Weights of a small transformer language model: tied embeddings, a variant of Adam for these matrices.
MLP neurons of a small language model. Each row is named by its layer, matrix (up: input weights; down: output weights) and neuron, and shows model dimensions 64-255. Each number is 500 + 40 x the weight over its row's rms, rounded and kept within 0 to 999. Numbers have three digits each.
After each neuron's rows, "fires before" lists the tokens most often just after its 100 highest values on Wikipedia text that the model never trained on; "fires after" lists the tokens most often just before its 100 highest values on Wikipedia text that the model never trained on.

L4.up1681:508515544565377457519537537530547468481487520525530427560519506568526483424477464509504474476532473441593488501474491521497494531523492434481465479507494482556514512514506548513538437506522499529436508590493508485495507519473553494532514515528492463466429523536463565467448423461515504513449522526551543388527490470502436436476520475470495510503509469526556414509532551485523410455502470523430487532505526526525457415588483509458520436486534466519496499482445473503503490522502512450579576509543404491539484526550490539517470505435487550527452536507531467426479467508487566508
L4.down1681:503472473466487502501513520413416480507515498497508494492487506514467533424512503465516520515489491528498528515528501456511503490582538500478452531485471502497586577585480533493447419449454496474500544574468490484502471439541522446523479488561510468449484466463522564512491443491483475524444465545541476389471533499509530508523520474469566443472456464505524557585443492472520529497511443533507598515522552511489462462432514574586482517544525510482541435527519563603548444496506516507531474544528546484561472550576464456515485509422516495509517448561482500443522488487544533451
fires before: "\n", " "
fires after: " ", " |", "\"", ".", " ±%"

L4.up1093:469540517438468488525495500541544476493501553522468554488482449503446543585481441526538506500502545434502498481419424560474465486504531501521496469522511538482501487497533482520449487499499552499461476575505517479448421585458498473502494552499473515593437582570469492532452503459460460554401513465444461378524512436493502506586493490486549465516467454519535494476500525497524474444518569474512547542470542506534472408475472498492505495456478525576471521503524490494472491501520484543524533542526458423556456513486480525526482453508526481473478541434475541489506483453518492516
L4.down1093:442500439548504451490490530512520472530577506574532550499527554516521464523463476580498465519499534551471489416509461438516436481447511500528495429527554467514480454574506480514505461475553558466488466467542526429538461499484507431487494514509533560417464482531449513599533464517491498530475541461599489514524459469473501524545542494432501498464551483486498452484566549545442427502471418544446497498437492523495527520472543450461503518530528516492470471529432498566521503506524543515504647560547573450550482480515535487483559541525465478503506507495445527514405559477561446516
fires before: " |", " (", " ", "|", "==="
fires after: " |", "\n", "|", "-"

L11.up904:506518527563483552530530513586524502586476482482484525473544563554486458535439474506502502542487444502557451438487567502503491477491481431435498480537504521538473539551417539485516499498491483559498479542600531516528477519500412531541554500509592518476511473511525530515474458548470547509451609467461434439510529465447473531424493472511466497454510523523522451458560449508474481493526513464521468497474452441500548520456536535472540504448489483525522493454462468550504568516495449510548564492517502457444508521476443497502555500516553536531493430424448484441457516492482434513
L11.down904:458500474549594562460499498574463561539517526447536517537535487490481530510500448518452491485467520501450477470497482534512484512490516509553513494447444530559503460521507525417489457489498550502481568502531431466558520465570533568447445512440480458469504490533551525430449530486473589450477543497491539436472450485477457491461485444523479534466536542483509530495521415496449458492477501513522492501471487431531472472439526490531509494603484498495499468503521483474580486503522475482464498550554446486435562481522567486489519449533521505449525478492474470485553485454463549510
fires before: "6", "7", "9", "8"
fires after: "0", "|", "–", " ", "9", " they"

L8.up557:489533532531473456484459545512443428487441536526533486507557538579506449531496524471542520468539545488502517435490441440532441417510485460497473551553437448485448527508489532465523572503524503439489497569535515500466522432477471506536550502565457494501477513490541487507499500537506436523422493461433492450489453443538511508493539543501514406534485483475494585517492555496525490474564523484497507448566491481450520495509517495495508450500471431546520453500463476583598541529485544537505478502504497524511502550461433523505576480459496527525501513483426529463451468413510516507
L8.down557:475479480502437457458569513503521491520469496534483456458509534513530486536451510505498537476513472495523534545444556491536510495480483489545441531581464451500460498548511497480519528463500475521538439587532527504468478535475420501496568516458494492447527484460481511484434520452536504502504543524441544581530547506497482460562574476543482544478476521490459505561485516465507520420519453434484511526498547587512521511507527474501504486429481444578465498496527475522523462594426514461622581472464469399476605526484560550562501482449516469499539522558464482534495505416485485551
fires before: "2", "1", "-", "0", "8", "\n"
fires after: "5", "7", "4", "2", "3", "8"

L11.up1427:544517539487505468491494476553439488489393506462528473545434521479479576456490493541521598531509520581490508455422529444503440478502509530507535549616534509490458501479465571471558501463578467507539469529547462477460540494508503459528461526512548485458481457519488494513481557498461453459411488512539489457562554454494508487542487465518512477418464441496533560497458477520529444519507477413434571546523487486487516481557523501487405483461454436589495524531537536591474499487471557535472457437538520477480516481519508448525548561517515457562453463501491561501511439518460478520
L11.down1427:479508511543526564516529529460469450439516539524433524502455547511498555514480457452560485508569383484488572534511446508511522516509490585504428481512410517497525493407498545475528498474503527497502488509461449520466519556506517491497519493591515463495530484497476469442452529528508557425553535484499484520485457507463537519495502468512506465599453524482454454528444495617538522493518487488503494502521461508492539452494478457547527474499595484515462509518512533517485568560510493474487520473532482494522486553557522437484501482476519563533471532485567523562542504506427546503
fires before: "0", "9"
fires after: " ", ","

L11.up1856:485540525450499529460508498520524495498546529496548458472564517520467571477549475468466518530473500549474462447458513483510416438449509513495528496528468527501512530422539635440515606454440451379440473521521506534514483498543498500465512502527450517523462509555523479458501428534565432498382478429506466487510505506458533474535521532458485564555502520543559473537530509499587430558478510485494474466525604447585494538517509447491473510508517499565492513486523459480512430573508543508485471511486530567449568509507462416518541538448501494475465490475507542473573527484547469467
L11.down1856:398426420476548513493533491479496516504486441441464530514468568497478527476496502517508440539509422468451472523540466561498525483500508499531513476617569513503521439530486542440513485541513486510498527447456486526547514525608458494483516553474459539513490594457512518514426504503493509492509470542538488515466548600457531493569510508502489513480492454483516453487446484536544522572425428500482492541506532606536520533502481422540521454461488530443461498441481438499490528507466464583464481511384569451542550547532525451473517539497440491480481437554555491437505451496451579509
fires before: "9", "8"
fires after: " "

L11.up906:483506549467545493516484524509499581486480555378500541468544525506509420582455468467481530444539445561459501453480503476519499469485548461532500503486541393467491430448508556471532507529513495562447415549469480468477534500498483506528561489508497470467471471492481556439572518492493477529498572457443517515519543446552469517496442539461485484530409491463494495480495468486549552534537484467470506469527409536472518485490552483491428499491479479503408529572512519494522525485465577506443490457492507469490486458445510509653484493536537516507516544498515522528411501436508555499
L11.down906:519504498546467501510608481503482500469530518529515562568467460546503539523487532550501511581548562517507586532526421533433444517542463518462484456478483568509478525471476524492552433469495502493458575400567530406448410571587386494557440495454598528481488514487433455531458546465461486529456447445564498501507461464508528517455531488489483527494530488504528504452561529526472552490447517525553382506500547487529542577541517496421520460486506512558544509482465510518420493508494481567533439485512459532516475512598505519454465467456453565480446551555519487495529549518502503482
fires before: ",", "7", "5", ".,"
fires after: " ", " (", "2", "1", ",", "3"

L8.up1405:435505448427505493429506551485563480567464465537469472522505509460453438496480511519489536483500558461512538450525456486499507476511509500394511576530437509436449521540488493454503464491496536469440492524494475527501431458443525500501502482517463512495473555514520483504430520527558474534397520480490533463523485506531486479516571406466537419468503484531523516549586477488516490429526469538539568514497504512512445548501556487454516432528470475525529470482476481540526576476499558578477471531456506493523567518497490552521531449522513502541508516476448502517562468459543481560
L8.down1405:533538511475471532508518541479535513547518510541522479521517507523500509523520504440474525468537510448510558508465512497553496491487510495491498501519472475501457528495539522469532481420458511515425538466455499467500454532561472485500470496450512517510505467480529534474492546474515454532429473529573554491437480477480478452523605436492513462489431442472440558555551482532512485476535456533563535485510479524456507478504532481564471492459510481541508565475506556508481491364517547496562531544530495467477574568504491487549488527526445414555523449480467442519476504477549518475
fires before: "\n"
fires after: ".", ")."

L11.up206:520544509569478545486476508471408527495511496495556475516527537479520555509463471552502528533526562535557452515525496515494502491543502505465532448492499522431495415534481514428505533429544501512457475498526550505513499472485423547487582532519575504529456464547482520517428550496483536445511614527515442537504471471473493482502495562465486510488447500493508527524491448534452468490515511465458507549546523488512447465575547519530508455554427403531443496424443514545469601563549538485572536479579500475557474546508513503423522460492600556483510507495467565520503489516580526569
L11.down206:512487478460451556449490555590581495489468437472547509483509547491552538522478470413482497521456561502521513532478484478481484474504536483501515533506503467490497498509467482464425508495515455489455553556482553451556611491558515536449438562530495527478491452477441508546509480522529550585515445475432466465493534488558558498437483482547512586509579533464448514504507480567552442439498594505512425494541470480553512479441471506434543497524505450496477504471476568491552464561540516519500510526517440478522470471525519505500517508526427555491497572563564490578542464468496531524
fires before: "6", "7", "5", "9", "8"
fires after: "–", "9", "1", "0"

L8.up1024:507537520447443475529513534611512489497484549500511438552506523531467530506497446524547554491510502593497451440479430561531511491489525479485507561570435558430459522396538511432540475498455547547503518545532469437454507462434507504588547554512492491510545453497507504417455548533510483567420480512522519493526501410531562488466497472534524506523444368512509521521541506509570531436479506529477482471497539530503527490539537465517503439431485479488425556495496463478514556494437475491499503416549472451562574550481508480505517517501495454501517457495518603521475474454502451562
L8.down1024:559535533434428485520493525532575444524498513506460541533495512535482491423457473493511543537536548545481461584471503527463550437516458495480537528490494477420388559507473456407460468521497537474543448528490505475508522553383490536550504514555536449497455461462493488457464520531479512517452490493475490449530505490522481500583524457536542497500440446533521487494430537498539472463501483472475410523494520461569518449513459552535517460471435491506513541576476506494439505528542509469488527405507530492506540538474499493483486435465497478465428502487498540530478515489463479471
fires before: "0", "7", "5", "3", "8", "1"
fires after: ":", "°", " ", "′", "+", "/"

L4.up351:498523510468556521481477515601494443587486501523497479544500484534512507523459471518530537514505527502530469495475479589428392459551609555444456502501491513440419527501463488446464498444514539456505476491495522539417482510452493485520541535542456471462435608495489504482477555522544521499450485433461487497514453462467527559410521567478483469536453474493553474538512521500500520464543510489498479529577487482546471489552547429523416486495458427539560514510548457560496556490501493525526492511516457518519528502429505548508494500451516552551530548476468549503555552445514445496
L4.down351:506469517476464456488526522524516401389490416484515543540507531527463512574474600508477564519497482489504464444426462481467508398481552517522490495520543500506468470533437517520528534521585498483538514517466511490463453556396492499490533532501510487498475518599561493419426569544491480520492516457480475476507520607460488502539486510501525462505429485499528482455411470498510478512476460497495519477518455534503505594493542531454496384431487478483513533411447474564495508517473457421461438509455605535561451504439542489492489493448502509545508518521514539447457523519462522503
fires before: "-", "|", "=", "==="
fires after: "\n", " |", "%", ")", " minutes"

L11.up1852:511484525454512467511413466515482544492550550481522551486536475533537506560491460599451524487506514532518420461508493445461480464521492475413493465514521461408480436511444490476495531441508453515516511499523533469495535544429434444463431524535559537439484433489528572472457556454504531484507524532522512514496489439463520453483510463495445501431473487496551553490531492590432442559520436457519501455522502495496493520511526480465452473507514449485549526448456514557494550533543495560489551496544518538589475535501521453449495465466431484506447503483550520464455400525594464513
L11.down1852:587498549463508501528515532505474531468502462525488437439518480471495434501555501526427539548520593486530548492489535578534415528485505501567503471434558447481545532552527504462538467503516508553422483566500505574557559473498542483426476553533489530453458485507523495508497560513519516478591591503425462466503499425515509529488469470485468549473442553457453513529480472472551479522493547513549486487479494571488529503460563518543488484491490484509506436501434526393425520563543444476487497404579444501598469517562497477522522514518542493529487529505541489483566538491428500476
fires before: "6", "5", "9", "8", "7"
fires after: "–", "0", "1", "9", " ", "8"

L4.up1874:485477464525521492471479476530506487515477477505466480457487510523551451589541531582513514474542493472524464478416489500494468397526567519495553495614417548461521457494532507475503611513577539404531497515498496465470476493516428484488524489503523545511462497505456488514476527511531512477484457505471469562557577495444507481578543477513510421458538495532522592493548514424524472482490541488567501486491491579532506603465484493426493445461445541513454473488448464506511527505488554536495454488497493482448519509433503594438507471524482513476489540481541456553426505423502509515
L4.down1874:532522544517556465545531463489460527542498471514466471479451529474456458456593542523537460460512513524476478514476464513521475469539508466576502487595495473482478529532484521437440414522590472497505504480544536531510527444440447566464496513482455443454510543495459535494536491499495528520503459509404566561478474576518522616535507488498482549479510597490503542540457478439467541536541499532467536561567477534468577501514486419523486470504439368541520505540458508418503456498418496551537545470471490456522561476534535535506466515527460520573506464507527494594499555450508466484
fires before: "1", "2", "0", "9", "8", " Aj"
fires after: "2", "1", "\n", "|"

L11.up1729:542393453479532485488479563535451474495503520528465497473497568518526526549587532487534547488510558460531492459531530514534531537516524440554504432533493529438438462466473512540586444432446482474457516534446498466512455456523506464473595547561540439521479484466515475498436533533445579510528544529505525419451503517458525498477513475428540488530475489497498544511525477516519420452539454474480509477497526514566511475498505503516496419599515488472519499466517527538517454550560568527563567479538470470566483558415480452574544448564537526436485456528536552491542489486550453505
L11.down1729:438545537502439459483483470457548497427515523547466453469512429502499482530474565533425565536402510523465605520537500505442540544469494556491550510514477406511482507500414527530499509549495474511507584541528449486464487427495455461515517534395437555484543437491493491531492504553516527499481514509474401500481491500477555513485531479485468455524535516460396479512452550521486461512508543514495472462536504533538474493504525527467539525456512508425497469386465528495516498553515468453448573501559489522531441446512455455479474514490473546493503542542546449536458517447512495560
fires before: "6", "5", "9", "7"
fires after: "9", "–", "|", "0", "1", " "

L11.up276:502523454531498557493513501502521475508509453460553498514459466525515502453515483569504559508478495561527497510475475544497453513495531576472519590561495552512422479452509574456492431471484461491552496490575578532472498441524408568529443486563515530489501470469478575520474503490534523474408549478495473557452547460420524509475484483455506456507473482470545507502494505542474519534515535459510394449504525436556491566483497524532521470537480461500482465438507518523555503550537501470476517539525483543466529503526544504480545437539557507577496534488481482479511511520563435509
L11.down276:453513470498454527507455524484572494460577474459516516564533505579416519508527517483504439455485488519510551469501412537522467473539542536525538494540513502522442474521491546470524519586457563423532458536561463515440545480541456536471500516605444462520477532515507553488535444522493497499469498547517474579464511514501496474566476511464633545449461507525550500494467476461488511421488473498512490484550527512541491548484445471542492451502523495470446568479497491523558437480490502533485468574465518511523558503541528456501468523484475473517495492469527505480456521502514482499
fires before: "8", "7", "9"
fires after: "1", "9", "–", "|", " ", "0"

L11.up882:485437575517477489471519447509467556517491489494470437518504591533478508577532484528502519449494496467586507526495541447534446501490530478552501496504467513492494524564469480426532561484424396479540516555542485473487484464519459440518474479487563525600489420522426605528423469531529417545556521501407448478515507447468487501467514571443555487494516517555524536512531492493518532484532522477472536478531479517523507473541520568542457495458513534525535622552425450554451494553455473437511444507484474495529504464499567479539507521512478452569491495524410474523554443457500519471
L11.down882:565555504503506521506537455519454538468494514550502463533472456468484473533555474506487497538455537479529531504453541490470503455561571534480548493521502474492466454480499474503499405510518495512544514510465550468542500468516501480512528448516482439471482515553560480583503538534467429508434484458553494584523496491450482448454505447550476441525452459491506504523562489563492526558448556558544444505523493509530496552461469518568486477545521433542552465505570464501506407508489485514388455498595495570594509469532490462466460461490447519425528542502545539549504510500442510443
fires before: "0", "1", "2", "8"
fires after: "2", " ", "1", " ("

L8.up1909:557474565590428452463480557468409496556460492484477538525575489543486450488457495542514569523541510501491455519449485550501429498591458492460482530542532519487494505584493471497453541503543572444527557600545497515490502501472440489506489526502520500483450540501418499474496489471527546495525409509486546492575541423541441458517499541484454504546477500500537471547567465494454470523475416567549474529492528481522545506574495467505560418490509477541428472533546489521505514524523520530565450514514482472505526478565532548464521500493568473501444505538464467501461504497509427587
L8.down1909:426516510491509566473514455437442577490529565458515464523515531464455510515518528445513508490522469476475523415469506531508477506515481534552494550519549517556520492586514470485483497569491556527502521514477475488532511581568537506498527511476500461460482449532495478411508425460492508495469520447489465494534483477481535467502425529513460498526440567476372523492506473449542478425476563419457474505525545442511525466540523525454467472472467554544491527569552419553475531497546525516519519456555461408447518500542507503536437498555532530525474510477489538564517563433448530501
fires before: "0", "5", "1", "4", "7", "3"
fires after: "0"

L4.up48:489506460490558511521514507546517491503458457503488496423489505491534427551450461511579510478481489489502502469459489465540468444488567516457503508604417471424516482470543494481521576520523517484490503506546467447439471524507447461503472560498547544557465465539447479503520503500466526467496470530470475567549540498456500487573496527504508450575439504531539540510551512515515531426490520464486502562461562515564519506461535484547476415436432563549412498416507450459493509497501550497450522490489493412472555562435511544483503540445497477528515488479551489463522490488542425492
L4.down48:573512469532522514529491475471490545519544480536509386552459494477453511465543522514490483473505512469482427489482484446531489483498539482522534491499430430513445532499490472489432452506537462423496501493577549528515495479475485542475517451467502464495532555456433555554514416472474490501502412614488589529471540464511515568501506462587487511540512561495527565497476480510516543543510452545498561523541549589508555525475503430517479437503462450539506518541474518487464467510435467574565531472423553446501482479492534460495430525542437523546471534530522456530484578455538508420
fires before: "0", "2", "6", "8", "9", "."
fires after: " ", "1", "2", " ("

L11.up74:474539480503514454526488512559544573576526499469525566435522478505490536496489462500485525478522559528540461502528510527442533509535512492490485524496474482477494525529451507550520529484513486502468464527561491477520471456513433460540507530569520519409479470433615515466374565598513561447462559472441427519516525461508504433450471564493498515529532495496458551539494497462500490521451478537506424480501498503513505537461554536449500551518499436601496541515444471548536504546504501452570461487545512509451502500479478530479537476506500532521426489582521558545464484497559430468
L11.down74:505551504501517500499454528429466559482513461454482453593400513548485491517497531549481482544457521546460608528474482534509444507446544502569578459513516500552544472507489456471511487429491517503514558468523478531538551515469504529432427521524489477504540512444504550516492462468544496469442553462442475479396504553503580508489433487503485402463471533532558471518443474552478448476531533533513587512527560513553520493450486482523544498536429529416486450448552533418492453461489511483451560513561466512507529528533490505507462523484518496546529518502495490458524479486448497489
fires before: "6", "7", "8", "9", "5"
fires after: "9", "–", "0", " ", "|"

L11.up1039:488468476523541491550465449530535506551487539505545574522540574508437519489485501467470488509459527505537534499519430441460511524499505473434379458534516534445451542487430474524559554435443500519506464565508477549394495471439517471488544493543502498493444482510611557504506551560510554500465489466516443492536524510498493460494529503482499497495497512435488556514593483510484545549509489512499549522532493561484463547510513471533450436485556483499511538479469489552504501516468505530493416524524504460494490530543498543498429505503490480536475491514494508457508419522569499574
L11.down1039:569471533539499490526521532579586519476563483502509485490471480480559486501554581490459447451502480517481513544491504519462534569434501579423572537494553528490496526496494492512567438430556514561501531432483473460502448473541510448489480556560544497514496512523499508463484551547467490525496571459520506422481514514437556532419562535496407473527494459421523549554450458526534460510459586530515559414498529496543496555503492488531470570485477542431533469433438496570491523482462510520462505456524490421537501499538529514506534560511511481494517499500535520499526452475479459490
fires before: "5", "4", "6", "9", "3"
fires after: "–", "|", "0", " ", "9", "1"

L11.up785:509502543492434501505437548501556471470541420528497536469510460548522465538469481494483546571563521478507471508504509503560495514528481561487527521532486521462453437440470511516519553487456460474487556518449417557476542472420509519536448509509518532434486537528475505479527567571471448459477498483514458449547456478479464443508535510454513460485469459478567459489460450512573506512458488524524498511582483514526471500438525513486507503511480434431494501480557491663518509507528544448539491472476501509537452460484481488505510506523432512461416551435488508472472514492473477527
L11.down785:516509460514514492535542502531524521491524487520451475568508483447462516486554508543443509412480459457540561508567433486474472509532479503505503503454464479514447530556547458548437443513498523481585456478492462477531445499497469477501479562364527492454502482465516466522514513449518521498612510518594499522498543501548468474460558422431371504563478502461435535543480554457452462491466529525564542544468542539563484545477485485487548524558426486511505448486467517450434487471509493534436582498538497444544508556468511421484514488560489505454533466474583506487484502537459499501
fires before: "6", "5", ",", ":", "8", "ichi"
fires after: "0", "9", ",", "–", "|", " \""

L8.up1149:469477523541411552441476567476482502516539574457470527478566503486467466517500473545483510511570583455593560492495546477501399478525448477478514524489513512541493466550499498494488486451482500473458481529537544463534502423519474519555585517511488555521402469518525486384459463497555488478499448512542473546490501446493492381491477544465513431507483485518508488561555514530496484559507489484533484475468576466532414485521507503510509419491503501494484510522463457537509559509518605420515547522430456498472473521547533500549519519501464482528488544553434494585533483513520484571
L8.down1149:487526530488489505459497523499501522445504514467540533470548541507502472435456495372469477498583492505592507546498539549449483490464489488514484474524550516531544440530448513524515506597517501517521463494492564437511574491516458541549509511429483420455453536460497535512517436447459527469423474508478521442549514479527560471576473466503448461531567535527483499523543519461555520474484555422502479419451577456505496508487537581512497504484490498484503518520444547489447434484533529493541529560498458528428522574555506501554561470543533552493451541557476471497520502458493455500
fires before: "9", "6", "8", "0", "5"
fires after: "0", "9"

L11.up934:514463504447421516484562509485422528504516427493491514554545485521493552422427465462509468484490456440533438482516421418553495490473465477502530458498480525487505544505563569444484534452533490417519451548543455483504514526475491441463513472536431534535445538564503532475520479451566538518433550469430559529516590441491522525593475519466466476584502421531482532560552534459500459537461467559506548507539514470507498496496488444556504458579521527502525505560489445442506440560514545479469466550506524457517494562526478474480542524440512489490441569448504490513465491508505475445
L11.down934:487470481448528509447491467505566507517455463511559489566501538377499494517533555533498485442519468518456478456540493579559465532418517499522508506499538574504530469439531500489543424518514488454535518446450517537491488468551502491374465494517498494517561447415508510562527513490504441496442457512504442525419548531468510499545498483466540454460556492524486476537478432468526544491482508458541539446457522537568538561476558496542466506483529518415483541492515527537506523565513556562554518452501513489557532549498509459496504510475486506496468425549480534431479571511489556481
fires before: "9", "8"
fires after: " ", " ("

L4.up717:485529496518417427527525571522561506492506484524522464565566541517478471426456484452504475466555492455565433536511470544507503511496451450447448503498507474567503541547493502492557381476493507560440513600490532488538527516443515497551535511532490414465424490508499513471510395507500526517460508561538518409514438481529491438435536487480525490519484474463540446502549493538496487441532424470425509513532566554504449406523498503495503472538518459506498470547498497523516469491496541448614512500518406505561511541556487527537499502438514481551492503530492506454450513498507535498
L4.down717:506470497452498529494545495434447492458551472489504419504486543503484527405521455416481511500517541505553510449549548447561448502588495445506452564486489468489503556595483538505549394493493437507496512557473501485526467466564539493487533527575536478527507514496528516525529475468492540536469465508491525396507470511493522490524480435504540561465444512556468482539466498476504549514536457511482528496549492490469495447439533576601493539529522454429571453553485551504518469524488525503518503535541517464501489477574479466549513503458528487557509480536506480429486499495526514534
fires before: "\n", "|", "|---|---|---|---|---|---|", "|---|---|---|---|---|"
fires after: " |", " ", ".", " ±%", "|---|---|---|---|---|---|", ")"

L8.up442:486458474580441466474495537516465483520483505483460496506465502514502493510522512582498528507559502474543570492475567496499489480577488453438469522506470477485510495568495489504427481506524467511484514506516514436514497519431401537504518498524468507536394450527544444405419446511476535487476490481497516477549498494489521428524476503486502443548526474481507537530591507557461540469519517477491499465521531500516510572482570481539499483468500507488405478576481454492482611510484526452508531571432488467465552525546577571450502560457501496477467541551511475506538451456511463545
L8.down442:454448532460571474496480481510543466489476598468547493520513506502457452462530506424485542455529500483513513459506519525494449528531473471516473519533565481586523434564400494536555485600557494555573498532542490426545573516491502574566523557473494520413481552498480533503524451483516597489425471446515519510554496490523504492525501569472432470514563537494454508497518475449457522563535546425522486456505501448500539531486573570499521500426476483546459506528448497477476506463502521470550551502488485465437568500503520487498571480493527523524462553537480485569520550522462508594
fires before: "6", "5", "1", "4", "9"
fires after: "9", "1", "0", "8"

L4.up1023:508526540505389445523533521466537442494495524521484468548561466511501500427470457510533510499566473495547442507500508542516506488515414487419471539516486462552509533491513535504524422470475524527429487619495493519518542564477534492566532527509480427475397545518507539475482446496517510473445528496510525418495471432561477442460537505474501468521521503526641470488513549496517452468506458449483476549530506544479485431522483517509518490539541457510490473479533459504505490490513487458577527512564383521558441554570489556480475503435530500506470526500506521427485524495495552528
L4.down1023:489527499421475495542510503444448507441521502474534490497499497521489515429481486414514514496507499487496513443597481498517472521519479518476429593450450475488562560553540470492511460515451441516480492514468497516576523475502522474504534505498510519492474512521502525531487462420520544497494527468482513437472482509504503547480507484481570478494486485489569468522463433531512527494493467535450499479557492495426446428469495591507471523559514515510554415520491558553570442508449525485525473562604539483565476499499475512584476485480462516516508468485515503387526468511562505448
fires before: "\n", " ", "|", " |", "|---|---|---|---|---|---|"
fires after: " ", " |", " ±%", "."

L11.up313:506457485549463492374453488517538568582488509453461517512522496518497449479426493516576549528488444480492477485439466503528470487463452527456502523493475496540457526507513483553488655550599424484525475560466527495494462472479480497487486503503503482477483461457555521631442490514556566534495509488492453480438565447643464527494491536468467532513514452493466604530488464502501496445517469503518474519478563505539479486506496406540441524472510424518502499477495495520520523548491531484470498493458522458488531544527521538480503527461495527458382540449484454492459491521457464528
L11.down313:541528484486536475532455491525543519494519436510531468551483490547463421533577466570411537485543527535492479525488485513526491565422502535531460516458423453483508510406471501524470518563469511428528529453548468474553532494385491564493475502422546531475586495470418558523475499489509444500486514469574477551476524522520532536548518491531474581521527469456523537513527505404563504493625474490475480417475476520564466548418526544530529518489563450487438483472459597534574473523483440507446461441516410479534588470439474474490534453563468557479552518506505515502449538498481552428
fires before: "8", "ook", "9"
fires after: " ", "1", " (", "–"

L4.up341:477501583486485463520475549499510429515480473535458453517528522487470454498440470493527491472537507481560562522533467569493498428556469449507457561551536443498497579591491441489538426465468543460437536545504521524445531470429504516517549520492480496521448521508517541485499408495534459493415431534560522429482472499449543566464551588459539481545484461497522458498572563547528505455606545520484532511529501564555475472473505496515497505489454429511480467485498439515547492504487522449561565521514436449548514551534482512546488522500485453553509522472497492511486544412511514516
L4.down341:470518509481480522522494574471559557479512553486441503508587501487440541449531440480508519443498546493524520487480490491495505539537511423457496620523516397504413534598488541518529392479513476537456471508491493480521460510493566521515544508478523468478508526513610453442563453463517469522432485502517479437491482487514540512535501450493557511506488418523446469534505507558491482463547424470476507484549465474481503521476517524557503458464507449457515482550467520485552533490512492510571475524570462528441448501591518521524485529545524512527520492506458473523492495502508519550
fires before: "|", "1", "\n", "2", "4"
fires after: " |"

L4.up1913:441496545543511529521486516483516424534444500543478434527565523527445424546489525479559534385514516506475550528496466477469514471516486459503561471537445508477447601492468547482462520506497531480478486515572506510417471459459527441491547467515509553534466516492471467505473532527485554523530482485516446482520517472486515598515539455443501511465525475405557534472511549538554504509571542486451522510488467529537506535567504514520505479517495440527492540523405515482595531479490528424481503550510581494538505550537471528478586499452546469530512540478502584557525572445521485522
L4.down1913:447566475476457457538517533469519520481478542435438539465465489474587483578486502506520514529477467502488514526451433517535444584525455556505481505511468510451462387493492497503583450514479475548510518490482546501516485491449504451547487529477525476420500634506480514536564478422491465505551547510492445546510490492521477486507521468544486543437526487501441516497519509517477404496465427494495502547502477502493490516546507531454504509510514540508540491473469514462563458507504454541487525449498607455542544511516538496467505498490409482406500514585520425530490396528549475495
fires before: "2", "1", " |", " ", "3"
fires after: ",", ";", " |", "9"